{
  "hidden_size": 256,
  "hidden_act": "tanh_gelu",
  "norm_eps": 1e-05,
  "bias": "all",
  "init_std_up": 0.0176,
  "beta1": 0.93,
  "decay_fraction": 0.76,
  "final_lr_fraction": 0.02,
  "doc_mask": true
}
MLP neurons of a small language model. Each row is named by its layer, matrix (up: input weights) and neuron, and shows model dimensions 80-143. Each number is 128 + 24 x the weight over its row's rms, rounded and kept within 0 to 255.
After each neuron's rows, "fires on" lists the tokens most often at its 100 highest values on Wikipedia text that the model never trained on.

L4.up853 [100 164 136 199  83 131 102  79 119 120 120  83 135 106 108 167 113 156 129 128 135  84 103 173 137  91 141 119 167 144 116 127 116 125 138 152  99  96 189 164 115 128 152 174 115 165 111 143 137 154 178 116 127 130 100 118 130 125 114 147 125  95 134 126]
fires on: ".", "\n", "\".", "6"

L2.up721 [127 142 132  87 141 163 137 197 135 120 109 141 114 172 145 120  91 187 120 145 149 136 146 104 200 124 121 127 134 127 109 145 101 135 136  91 143  87 138 139 145 118 131 110 123 119 147 164  84 151 151 135 133 141 127 164 114 140 111  99 165 125 180 135]
fires on: "\n", "\n\n"

L4.up72 [ 78 126 104 166 100 114  70 106 132 138 149 130 117 132 128 127 127 113 108 122 158 107 168 102 117 135 147 136 126 156 132 119  99  94 117 124 100 109 127  79 141 146 117 156 119 174 113 127 114  97 121 118 159 150  89 135 138 140 145 113 127 181 119 147]
fires on: ".", " |", "\".", "),", "\",", ";"

L2.up325 [128  95 161 145 107  86 128 149 143 110 137  74 116  92 144 130 140 147 113 148 124 127 166 142  75  85 143 138 131 131 126 121 123 108 113 127 137  90 126 140 132 121 115 159 118 130 147 157 109 108 129 140 114 105 129 122 153  92 133  98 150 131 123 156]
fires on: "\n", "5", "\n\n", "20", "00"

L3.up354 [ 83 117 192 132 136 117 134 120 106 104 153 128 145 147 110 112 139 144  95 150 170 128 142 132 132  82 160 171 137 139 175  97 137  90 147 101 120 140 110 126 104 128 123  88 132 114 150 149 146 117 159 129 139 128 121 111 133 123 110 119 138 146 100 124]
fires on: "5", "av", "\n", "73"

L4.up635 [138 171 166 132 105 147 118 127 114 126 134 127  94 102 131 151 114 102  86 141 119 123  72 132 154 129 135 113 136 123 120 121 101  93 100 148 117 123 128  95 160 161 139 145 162 140  94 146 162 136 161 143 165 130 141  83  96 135 116 125 142 143 129 145]
fires on: ".", "ing"

L6.up636 [140 163 117  98 119  98 103 157 111 178 117 135 135 130 123  89 170  95 150 148 143 166 168 142 116 140 135 155 118  91 117 156 102 124 101 120  90 160 124 170 145 111 151 121 153 110 189 115 142 153 156 117 116 142 125 118 127 130 115 124 116 137 135 114]
fires on: "ic", "ruct"

L9.up990 [109 125 163 169 112 114 125 125 127 132 124 108 169 102 122 126 125 142 148  94 147 113  72 147 163 151 133 100  89 116 145 136 151 117 132 101 111 184 115 129 145 110 138 158 150 107 110 170 139 122  96 119 128 142 104 124 144 115 146 118 130 143 106 171]
fires on: "–", "\n", " (", "\n\n", "| ", "."

L2.up377 [118 105 181 131 157 152 136 132 176 154 114 113 137 129 124 132 108 168  97 102 123 106 137 142 138 121 115 121 133 163 160 100 128 130 115  88 142 108 136 153 144 111 105  97 156 139 121 142 109 147 138 109 167 164 132  91 143 149 142 151 144 166 137 131]
fires on: "\n", "5", "20", "18"

L5.up505 [ 85 109 122 154 100 111 105 120 109 145 132 145 106 106  99  99  94 130 119 161 123 117 139 158 116  97 115 142 121 136 130 128 108 154 122  87 139 104 135 156 122 166 110 122 157 162 151 142 112 137 129 133 115  91 114 117 145 112 160 131  98 175 147  95]
fires on: " | ", " ", ", ", "1", "2", "\n"

L2.up719 [130  97 154 152 103 155 141 144 126 117 130 101 138 152 113 137 107 122  88 135  95 124  97 150 139 134 154 150 164 111 131 137 136  88 155 114 129 146 160 150 135  57 142 101 133 156 154 111 149 126 130 100  87 104  98 143 143  92 131 146  78 124 166 136]
fires on: "."

L2.up210 [100 105 128 139 111 153 152 131 155 111 111 192 136  95 178 164  80  99 100 159 113 128 148  86 143 112 121  85 172 115 146 114 102 148 139 133 156 141 133 105 121 124 127 165 115 131 154 122 133 126 179 112 115 147 155  81 101 136 131  97  67 138 104 138]
fires on: "\n\n", "\n"

L3.up393 [112  98  99 133 108 164 138 160  86 122 118 102  73  69 153 122 120 107  93 171 137 130 105 129 135 152 138 130 140 163 145 175 136 135 107 135 138  98 134 118  86 121 121 132 113 127 119 143 114 138 132  96 127 115  87 147  94 131 136 112 117 125 101 116]
fires on: "\n\n", "\n", "\",", "\" and", "\""

L10.up818 [128  97  97 153 166 122 145 172 104 119  93 112 129  70  95 159 120 114 117 154 123 142 132 167 153 134 150 120 109 151 147 143 134 135 129 119 149 150 124 161 170 164 168 106  93 129  91 121 151 138 179  98 155 137 113 188 146 105  88 110  92 130 164 132]
fires on: "\n\n", "\n", ":"

L13.up609 [125 144 137  97 119  75 118 137 117 119 111 147  87 107 158 124 120 132 111 147 140 136 134 124  84 100 131 106 115 135 125  90 120 103 149 122 101 182 117 121 128 138 116 148 137  75 154  83  81 118 127 119 126 157 163 124 143  96 109 101 159 126 119 113]
fires on: "g", " g", "ig", " Stud"

L2.up901 [116 132 134 138 114  99 162 143 138 106 174  69  69 175 160  97 144 171  24 135 119 113 122 167 110 147 172  89 141 147 146  80 152 161  89 121 140 113  79 109 127 122 130 129 114 139 147 181 160 116  79 144 120 126 141 121 108 118 147 104 171 150 124 121]
fires on: "\n\n", "\n"

L5.up25 [127 161 134 125 107 128 103 189 114 166 120 126 133 129 149 174 130 128 118  86 142 159 140 112 119 166 134 161 114 117 149 133  97 137  94 137 101  77 146 132 145 145 107 111  92 120 148 104 147 136 155 115 123 139 119 169 127 147 150  66 136 125 181 150]
fires on: " |", "; B", " |  |", " |  |  |", "; P", "; C"

L2.up749 [162 172 137 107 139  94 105 175 137 131 100 147 141 161 101 167 104 156 121 115 133 132 142 144 154 135 139 132 125 151 113 152  97 101 131 109  98 134 126 125 162 129 153 135 139 148 154 124  77 105 140 116 136 145 140 156 127 182 102 137 102 125 128  95]
fires on: "\n", ".", " as", "\n\n"

L3.up379 [ 89 116 122 141 133 138  90 142  90 108 157  95  72 115 144 123 151 132 171 131 152 126 105 132 134 138 148 168  99 170 208  93 146 115 140 114 161 106 158 104 112 142 131  99 150 101 139 132 145 138 111  81 147 129 117 163 116 177 135 146  76 133 124 135]
fires on: "\n", "5", "\n\n"

L5.up1013 [127 120 170 126 131 105 105 105 108 116 195  91 119  99 139 109 115  92 150 147  99 127 122  71 100 101 124 116 128 138 115 107  97 154 124 118 123 151 103 121 156 153 104 143 146 164 138 145 141 108 120 143 218 117 102  99 145 139 154 126 105 118  97 121]
fires on: "ed", "ed the", "red"

L2.up282 [ 97  93 146 119 116 142 130 120  94 145 106 153 143 158 137 152 128 162 115 104 116 124 134 129 167 159 128 106 110 149 130 107 101 140 121 109 102 110 133 102  97 173 123 115 140  87 112 136 163  38 145 152 179 147 128 137 114 119 129 117 164 127 116  98]
fires on: "\n\n", "\n", " in ", " October "

L13.up845 [ 94 151 140 123 117 116 133 124 125 105  97  92 151  94 114 117 154 123 128 119 111 144 140  82 135 122 101 138 122 122  85  93 154 159 130 123 127  95 124  94 145 110 136 102 120 159  87 178 163 120 143  91  96 151 124 115 144 118 133 157  93 166 146 138]
fires on: ",", " comp", "4", "2", " also"

L3.up367 [123 148 166 140 107 125 122 129 144 136 147 127 133 159 119 175 121 126 126 148 129 176 120  78 137 129 102 139 158  81 102 113  76  95 108 114 140 116 138 145 144  66 156 116 167 160 161 135 105 112 124 119 151 107 135 127 173 108 120 144 111 134 156 120]
fires on: ".", " which", "hel", "is", " what"

L2.up983 [ 68 106 113 149 126 124 142 141 130  59 120 161 126 126 145 116 149 158 156 128 141 141 104 145 122 166  94 144 107 135 175 133 174 148 118  84 111 168 154 100 156 120 147 122 133 129 103 140 120 108 121 133 113 159 145 135  83 174 129 111  94 133 100 115]
fires on: "\n", "\n\n"

L13.up229 [118 166 134 126 122  97 128 125 120 141 137 106 116 141 150 135 105 137 121 142 160 124 130 165 116 128 147 160 129  88 113 117 105 116 119 122 121 125 109 138 135  89 139 125 114 120 159 130 113 102 126 109 117 144 136 116 149 100 144 113 152 106 157 137]
fires on: " g", "g", "ow"

L2.up284 [117 171 118 103 130 118  98 123 116 131 131 121  85 136 167  97 153 141 123  97 156  82 105 168 144 134 118 103 151 127 124 130 125 119 154 158 115 100 154 146 148 121 142 142 134 127 129 108 133 159 169 140 130 165 117  93 150  93 143 128 117 126 117 137]
fires on: "\n\n", "\n"

L10.up439 [129 149 126 118 170 157  53 152 114 129 108 117  87 113 148 142 156  89 111 127 133 118 167 115 147 151 147 166  89  91 148 114 144  70 149 141 130 144 131 100 140 120 106 107 114 119 120 133 103 145 158 170 121 150 162 123 120  96 130 122 141 120 142 150]
fires on: "\n\n", ") | ", "==", "International", " and"

L13.up625 [140 103 114  98 110 120 141 141 148 119 119 161 128 137 144  90  95 190  85  99 177  99  99 129 133 147 112 135 145 105 171 172 110 157  85 100 175 136 150 126 142 131 130 121  98 120 139 100 101 126  93 110 172  91 146 127 126 118 131 107  85 155 115 172]
fires on: " (", "-", " E", " re"

L2.up645 [130 140 152  68 153 132 115 161 137 136  92 153 114  77 132 137 138 128 116 144 131 135 117 174 137 135 161 138 109 131 142 125 132 139 151 125 142 127 136  98 163 139 138 182 187 133  95 153  80 114 152 143 171 112 144 120 131  93 130 124 122  85 133 163]
fires on: " ", "ing", ".", "004"

L3.up513 [127 127 164 127 122 120 131  89 101 149 159 107 106 135 116 166 181 120 142 146 164 109 141  86 121 156 143 120 146 110 129 116 101 159 141  94 128 108 127  98 119 106 136 177 105 193 159 141 105 130 132 148 121  91  94 138 118  97 111  95  96 122 166 122]
fires on: "."

L6.up733 [105 163 114 120 151 128 140 111 141 114 113 107 115 108 100 115 138 161 170 107 138 134  68  85 187 114 106  90  84  97 156 135  92 197 201 124 131 157 147 147 113  98 131 122 103 129 166 164 133 130  96  93 129 123 112 168  94 130 123 116 126 139 116 154]
fires on: " (", ".", "ing", "\\", "–", ":"

L2.up705 [102 142 116 153  99 110 132 116 138 126 131 104  95 127 104 127 145 154 109 157 137  99  96  77 148 130 130 113 131 169 145  90  65 158 112  87 136 123 104 120 137 110 128  99 171 144 111 172 117 123 134 191 137 108 129 136 138 102 177 159 139 121 175 125]
fires on: "\n", "\n\n"

L3.up387 [129  83 130 105 102 117 157 128 116  85 111 105 115 107 141 143 166 154 143 107 124 123 127 111  52 132 120 162 120 131 109 169 139  96 100 140 112 142 155  91 117 135 130 145 183 110 132 119  89 122 120  92 109 150 114 119 100 120 123 171 123 127 113 136]
fires on: "est", "ent", "ust", "ost", "ult", "nd"

L6.up981 [122 120 143 159 116 100 124 115 116 140 130 148 141 122 125 149 179  87 103  80 112 124 172  91 155 117 149 119  99 146 161 132  79 107 168  92  75  89 129 110 196 122 107 185 134 164 135 146 132 117 135 132 188 117 130 125 104 119 105 138 103 126 158 154]
fires on: ".", "73", "40"

L3.up447 [118 126 146 146 125  89 123 151 131  92 150 108  98  95 125 132  99 109  96 111 100 134 114 122 146 115 131 140 120  94 136 129 114 117 187 121 159 154 129 133 140 133 122 112 116 139 126  93 126 167 129  82 120 116 151 124 119 128 131 148 115 135 125 126]
fires on: "\n", ".", "\n\n"

L2.up1000 [ 98 127  97 143 102 145 107 111  77 143 101 145 122 134 153 165 131 103 123 128 126 124 168 153 115 157 138 124 204 154 119  92 140 158 137  97  96 176 126 153 173 143 105 138 128 103 138 125 116 147 115 103 142 154 119  96 119 125 139 163 105 144 138 122]
fires on: "\n", "34", "\n\n", "20", "5", "00"

L3.up706 [133 112 145 118 101 148 101  78 153 106 156 104 111 149 142 130  72 146 153 133 131 148 141 168 159 136 139 121 147 151 151 123 124  90 113 132 146 139 103 122 139 126 149 138 166 134 142 116 129 106 142 115 143 138 102 103 129 157 155 123 134 151 138 152]
fires on: "\n", "\n\n"

L2.up929 [106 158 218 111 117 128 123 126 151 163 142 164  91 118 160 115 142 161 119 125 144 143 187 187 104 114 143 110 121 144 133 141 105 110 128  95 102 103 171 160 149 145 131 114  86 116 114 165 100 121 101 125 128 140 122 129 119 128 160 117 151 128  75 128]
fires on: "\n", "\n\n"

L3.up34 [149 144 100 150 139 155  70 131  92 130 142 108 124 127 135 136 126 141  86 137 139 165 123 133 190 147 138  93 141 133 139 139 123 123  63 151 138 130  65 122 123 142 145 148 139 179 125 165 151  96 126 125 134 113 127 124 123  89 168 150 137 116 108 131]
fires on: "\n\n", "\n", "\".", "\""

L3.up252 [169 124 132 106 117 126 108  85 128 122 125 118  99 126  95 101 119 129 132  98  85 149 107  87 157 171 144  71 176 159 123 151 164 141 134  91 107 104 119 153 122 129 110 162 141 150 154 146 187 111  72 161 104 125 108 167 148  86 122 136 144 102 127 109]
fires on: "\n", "\n\n", " [", " career", " / ", " ("

L2.up85 [116 114 162 179 123 150  97 120 137 150 147  79 130 133 163 159 115 123 110 145 128 124 167 149 137 101 112 124 126 134 152 138  92 131 142 105 161  82 128 180 125 114 126 155 163 176 152 175  96 117 119 124 138 121 104 127 124 125 155 158 108 137 116 170]
fires on: "\n", "\n\n", "5"

L3.up917 [152 160 142 125 127 147 121 162 120  95 105 154 103  98 136 132 137 118 125 130  94 121 115 123 181 128 158 148 133 142 112 141 139 108 162 134 108  77 111 104 104 153 154 138 148 133 165 103 162 140 115 140 161 123 103 150 140 100 150 167 154 119 185 152]
fires on: "\n", "\n\n"

L2.up561 [112  99 106 168 118 137 117 127 133 111 150 120  93 112 119 159  98  88 146 166 111 137 141 123 139 130 127 130 165 131 143 219 152 118 125 108 121 102 115 137 106 140 153 157 155 118 163 133 167 136  83 157 127 102  81 131 145 110 115 135 151 118 133 143]
fires on: "\n", "\n\n"

L4.up470 [132 120 115 157  85 109 121 128  96 131 104 115 101  78 144 144 109 129 124  94 124  95 120 121 177 156 143 132 143 155 152 128 115 142 124 149  91 147 123 140 128 119 161 155 149 146 148 118 125 135 100 101 103  90  99  81 129 104 176 147 141 132 127 143]
fires on: "\n\n", ".", "\n", "5"

L2.up833 [139 150 114 124 103 129 118 142 136  92 148 132 107 177 127 145 113  98  88 106 144  87 136  85 170 116 137 158 133 152 142 141  79  93 162 150 103  87 144  97 101 179 117 121 140 158 151 145 121  92  84 126 158 128 100 117 133 123 136 167 122 124 141 120]
fires on: "\n"

L3.up771 [123 124 121 134 108 151 109  93 111 152  90 116 106 162  79 100 112 125 131 140  85 143 171 170 136 129 123 124 129 139 193 114 107 158 140 113 115 124 175 166 125 164  95 154 149 107 124 145 139 156 153 152 159 131  99 153 132  96 177 130 121 148 155  97]
fires on: "\n", "5", " Town", "20", "40", "00"

L10.up608 [126 175 158 100 154 131 149 120 137 119 132 115 112 146 117 180 108 154 116 141 127 156 110 151 122 125 151 142 101 169 186 103 131 115 148  97 162 159 109 134 136 113 140 110 127 144 170 115 142 130 113 122  95 171  86 107 111 103 112 161  95 143 149 154]
fires on: "–", "-", " |", ":", "a", "is"

L2.up52 [129 129 115 156 135 124 163 107 120 106 128  80  77 128 165 133 108  94 130 124 147 137 168 137 108 135 122 133 132 121 110 144 111  99 130 138 150 102 140 146 133 103 143 136 158 137 165 136  66 105 128 178 155 103 144 124  74 106 123 148  89 140  97 164]
fires on: "\n", "\n\n", " It is"

L5.up699 [128  99 128 137 126 140 150 133 120 111 112 110 118 128  97 131 154 135  92 133 132  97 134 154 132 111 160  59 181 164 155 136  95 117 117 102 119 118  83 125 115 113 149 139 142 156 122 149 149 107 154 117 125 157 130 114  75 107 154 142 144 138 127 137]
fires on: "\n", "\n\n", "°", "5"

L2.up1018 [125 180 124 146 140 142 108 137 132 116 102 111  84 157 155 123 167  88 139 124 131 144 131 164 136 128  92 177 131  67 136 130 141 105 161  97 145 119 127  90 148 104  93 104 136 128 191 119 110 141 116 131 112 167 151 142  99 118 119 121 156 133 166 151]
fires on: "\n", "\n\n", "20"

L3.up91 [120 103 127 109 133 133 129 135  86  83 149  94  71 127 156 148 128 106 100 144 107 129  93 112 176 170 185 111 179 106 140 184 156 125 143 135 124  76 123  93 114 173 118 139 129 142 174 137 152  88 134 107 123 113 105 130 130 118 160 150 131 108 148  97]
fires on: "\n", "\n\n"

L3.up213 [109 101 150 113 102 107 106 140 154 116 139 116 128 149 133  81 146 152 145 118 153 129 131 110 141 120 124 127  99 142 156 140 106 161 110  84 148 125 134 130 142 118 165 118  99 150 126 164 142  90 126 170 139 151 127 143 142 141 115 128 126 123  66 142]
fires on: " time", "\n", " Japanese", "-year"

L5.up271 [109  99 125 137 120 135 115 115 117 113 125 103 110 149 146 136 122 135 108 165 141 146 165  98 131  93 149 133 171 136 172 150  98 112 148  82 157 144 148 115  90 124 165 110 134 146 151 161 113 111  90 130 166 150 115 131 136 101 130 138 133 108 128 136]
fires on: "\n", "73"

L9.up9 [115 176 127 120 152 143 109 103 151 141 146 118  79 151 136  74 152 176 148 123 131 150 112 149 145  91 120 139 129 159 126 115  90 138  67 158 117 142 108  95 141 108 114 135 142 144 120 102 159 137 156 158 157 121  76 141 158 136 122 102  88 146 128 144]
fires on: " ", ".", " in", "\n\n"

L3.up655 [136 121 161 134 151 104 138 104 109 140 150 128  84 116 125  97 205 162 100 100 135  92 165  96 134 113 139 149 134 132 125 160  85 117 140 109 106 105 153 130 170 145 139 134 130 158 155 143 141 152 129 135 127 105 112 126 157 114  84 119 104 102 154 147]
fires on: ".", "5", "20"

L6.up59 [122 111  97 132 121 140 151 103 133 109 144 112 119 117 145 132 147 122 123 150 134 140 120 126 146 122 117 132 119 110 132 132 109  97 143  99  82 116 174 113 171 112 113 147 184 117 119 130 134  86 129 154 127 136 109 138 104 138 103 129 137 131  84  90]
fires on: "ear", "od", "5", "enn", "ina", "ev"

L2.up725 [104 149 157 101 139 163 141 120 138 132 145 145 128  97 134 144 114 171 125 160 185 169 145 131 136 133 148 116 156 157 104 128 129 104 165 150 120 121 168 139 142 127 149 143 132 142 146 102 113 159 141  95  97 144 146  94 133 166 133  80 107 170  98 102]
fires on: "\n", "\n\n", "=="

L2.up872 [101 145 123 146 123 121 108 123 120 132  87 131 138 127 124 143 137 119 162  98 111 118 162  94 145  55 140 115 128 128 131 152 148  90  82 131 146 134  85  70  82  84 136  79 108  93 112 130 124 141 167 138 178 113 138 163 111 158 129 154 128 141 125 114]
fires on: " be", " Tr", "r", " tr"

L3.up3 [131 132 149 121 133 110 137 147 150 116 149 132 122 156 132 137 129 118  79 131 190 106 118 101 156 163 122 166 113 142 160 132 140  91 103 130 154 163 140  82 130 141 116  98  93 153 152 121 124  94 114 135 134 170 194 126 151 106 123 129 110 135 132 133]
fires on: "–", "-", "-l"

L5.up554 [126 113  89 149 103 117 117 153  97 145 144 114 108 133 126 144 124 138  96 130 112 144 136  85 137 119 148 123  93 170 174 128 128 163 108 108 131  82  73 174 140 111 158 100 114 106 142 138 195 117 153  72 158 125 135 127 148 145 143 140 104 127 170 147]
fires on: "\n\n", "\n", " year", " part", " November "

L10.up659 [113 137  97  72 111 124  95 127 149 155 128 112 172 166 115 151 144 120 136 172 120 109 119 151 130 132 170 130 128 128 131 164 155 111 158 174 110 158 102 122  98  77 112 129 124 110 142 100 119 131  98 125 118 110 131  96  80 119 150 205 163 112 145 131]
fires on: "\n", " was", "c", " acc", " fac", "ec"

L10.up304 [ 99 101 122 109 133 139 122 158 129 134 130 116 151  94 111 158 136 164 139  91 147 130 116 144 103 151  96 157 112 150 129 150 115 103 125 137 134 125 111 105 141 132 140 152  55  85  95 152 110  62 114  89 121 101 138 138 116 143 143 137 128 109 174 109]
fires on: "\n", " |"

L2.up1008 [135 144 129 135 162 130  81 110 128 147 100  80  78 117 118 136 105 119 126 116 138 140  90  98 158 141 116 120 116 117 146 156 178  93 146 136 126 153 150  90 123 119 136 151 149 159 115 145 110 111 145 104 140  91 120 101 114  93 157 163 149 121 135 153]
fires on: "\n", "\n\n", "5", "20", " In "

L5.up800 [162 130 112  96 126 190 168 146 117  79  91 143  93 130 126 137 149 161 126 167 141 129 137 182  95 102 140 126 156 152  97 119 121  95 118 122 113 140 108 133  91 119 152 139 117 114 119 133  80 167 115  88  92 145 164 103 131 126 103 170 104 130  91 133]
fires on: "est", "s", "end", "y", "ost", "ty"

L13.up537 [121  47 128 141 116 201 147 154 155  95 109 129  84 168 124 123 182 111 123 136 136 128 120  99 143 120 120 189 131 162 165 171 144 138 136 114 101 133 170 109  92 107  94 167 138 203 138 116 137 126 155 118 146 122  99 140 144  81 131 153 113 143 131 124]
fires on: ".", " St", "o", "ll", " All", " Sw"

L6.up47 [105 132 104 139 141 186 130 139 134 143 186 132 126  89 126 182 129 116  90  87 151 123 142 132 140  98  92 128 153 158 158 106 159 115 157 131  91 140 108 109  91 101 185 114 137 143 131 117 160 110 103 141 122 104 148 157 149 129 154 131 168 138 101 117]
fires on: "\n"

L9.up558 [ 53 123 141 131 153 136 120 161 154 135 133 117 126 130 111 117 151 118 139  95 114 108 155  82 126 135 113 140  83 119 176 117 130  88 103 156 108 110  98 130 153 130 116 203 129 161 141 129 118 122 126 114 139 135 131 109 175 187 108 109  99 140 117 164]
fires on: " t", ".", " ext", " \"", "-t", ", T"

L2.up999 [ 74 110 175 140 152 127 124 142 151 142 129 114 129 136 132  98 172 140 123 132 163 104 136 113  79 143 124 134 100 142 182 133 159 153 139  96 119 145 106 105 132 116 146  85 125 120 102 148 133 109 129  85 155  92 142  84 125 142 110 149 165 148  73 141]
fires on: "\n", "5", " February "

L2.up549 [123 124 108 129 101 123 143 129  88 120 180 117 107 116 142 144 146 155  82 111 119 139 120 108 112 117 126 112 121 130 167 127 139 190 134 110 135 104 148 137 152 136 144 138 121 135 170 121 171 134 134 142 148 128 117 130 117 167 155 123 152 151 142 146]
fires on: "\n", "\n\n", " two"

L9.up834 [ 81  94 126 167 122 115 127 112 116 176 121 114 122 131 106 133 178  76 118 130 113  96 102 132 123 111 154 119 142 108 170 124 143 105 127 158 165 149 141 122 176 111  99 108 111 134 123 118 150 109 153 119 195 129 136 133 171 145 132 133 161 117 110 126]
fires on: " re", " \"", " rec", " un", "-"

L6.up181 [146 151 116 113 135 155 107 148 116 136 150 143 152 121 131 191 107 148  93  65 151 134 146 152 115 183 126 143 168 146 154 172 121 122 129 142 134  90 136 117 135 121 148 141  85 154 131 174 107  89 133 112 130 147 118 128 120 113 114 144  79 125 140 150]
fires on: " |", "\n", "0", "; B"

L2.up898 [100  73 164 119 118 127 125 113 170 160  93 108 130 179 143  87  89 169 138 127 129 143 153  95 123 159 168 107  90 134 110 139 132 123 150 167  97 126 116 136 142 136 130 126 138 116 122 132 129  84 113 156 154 126 102 168 113  99 114 156 125 131 107 124]
fires on: "\n", "\n\n"

L9.up660 [134 168 127  90 108 128 139 139  92 112 151 120 150 158 144 145 151 118 118 118 124 122 106 127 122 183 166 116 110 119 126 137 166 141 106 106 147 178 103  98 129  89 149 104 143 102 115 141 159 146 156  96  83 128 103 103 128  88 130 196 165 146 157 149]
fires on: "\n", "-", "|", " |", "ic", "| T"

L4.up288 [130 162 132 127 123 146 123 171 137  82 125 110  99 192 141  91 126 106 107 153 139 126 146 137 116 140 107 171 154  96 142 127  98 130 176 119 109 120 134 136 143 111 133 173 147 137  86 178 133 156 125 109 127 169 139 147 144  78  99 110 142 162 106 159]
fires on: "\n", "\n\n", " Daniel"

L3.up878 [ 95 165 138 134 139 158 119 130 153 107 153 121 140 133 135 148 127  93 151 193 159 129 131 118 124 158 146 139 133 127 157 162 119 116  92 116 145 147 134 125 116 142 153 112 139 104 124 127 148 102 133 103 127  93 145 108 134 117 137 117 112 155 191 170]
fires on: "\n", "\n\n", "20"

L10.up190 [104 126 108 148 124 116 112 114 145 162 127 119  80 207 111 105 158 150 118 130 165  82 155 135 107 151 119 169  87  53 134 158 130 130 158  88 108 108 139 106 172 130 110 124 137 125 124 129 126 164  78  66 147  98  93 107 142 136 106 163 140 140 134 135]
fires on: " ext", "op", "om", "ro", "ar", "es"

L6.up526 [139 185 113 147 106 100 129 117  87 119  91 132 128 125 140 125 199 126 115 104 117 130 146  99 132 139 153 110 133 164 136 121 128 121 161 111 127 130 154 105 146 196 119 133 133 124 148 119 108 133 108 123 164 158 155 106  99 100 145 115 146 145 167 101]
fires on: ".", "al", "\\", "ag", "0", "ree"

L3.up398 [149 111 148 101 150 145 119 101 150  75 166 112 161 110 114 132  69 147 184 176 110 128 145 154 134 103 115 122 128 132 142  75 127 120 153  83 118  98 149 139  99 123 131 104  78 137 137 118 124 100 137 141  99 144 135 122 138 165 154  82  88 151 126 141]
fires on: "\n\n", "\n", "5", " a new", " in an"

L4.up763 [144 139 161 190 119 139 137 138 119 165  65  79 117 113 134 147 133 164 136  94  93 150 152 155 127 141 121 116 112 115 112 130 108  98 142 104  90 166 121 118 108 124 143 159 134 144 112 161 126  79 132 156 153 110 110 111 184 138  99 130 159 150 142 169]
fires on: " d", " r", "r", "d", " ent", "\n"

L3.up679 [179 145 111 106 127 133 172 168 135 124 114 138  84 160 107 142 145 153 105 151 117 127 107 114 133 104 145 106 160 135 129 145  92 121 134 174  96 122 132 132 110 139 122  65 163 150 130 152 162 107 127 136 101 140 148 115 128 122 172 134 122 144 117 132]
fires on: "\n\n", "\n", "itions"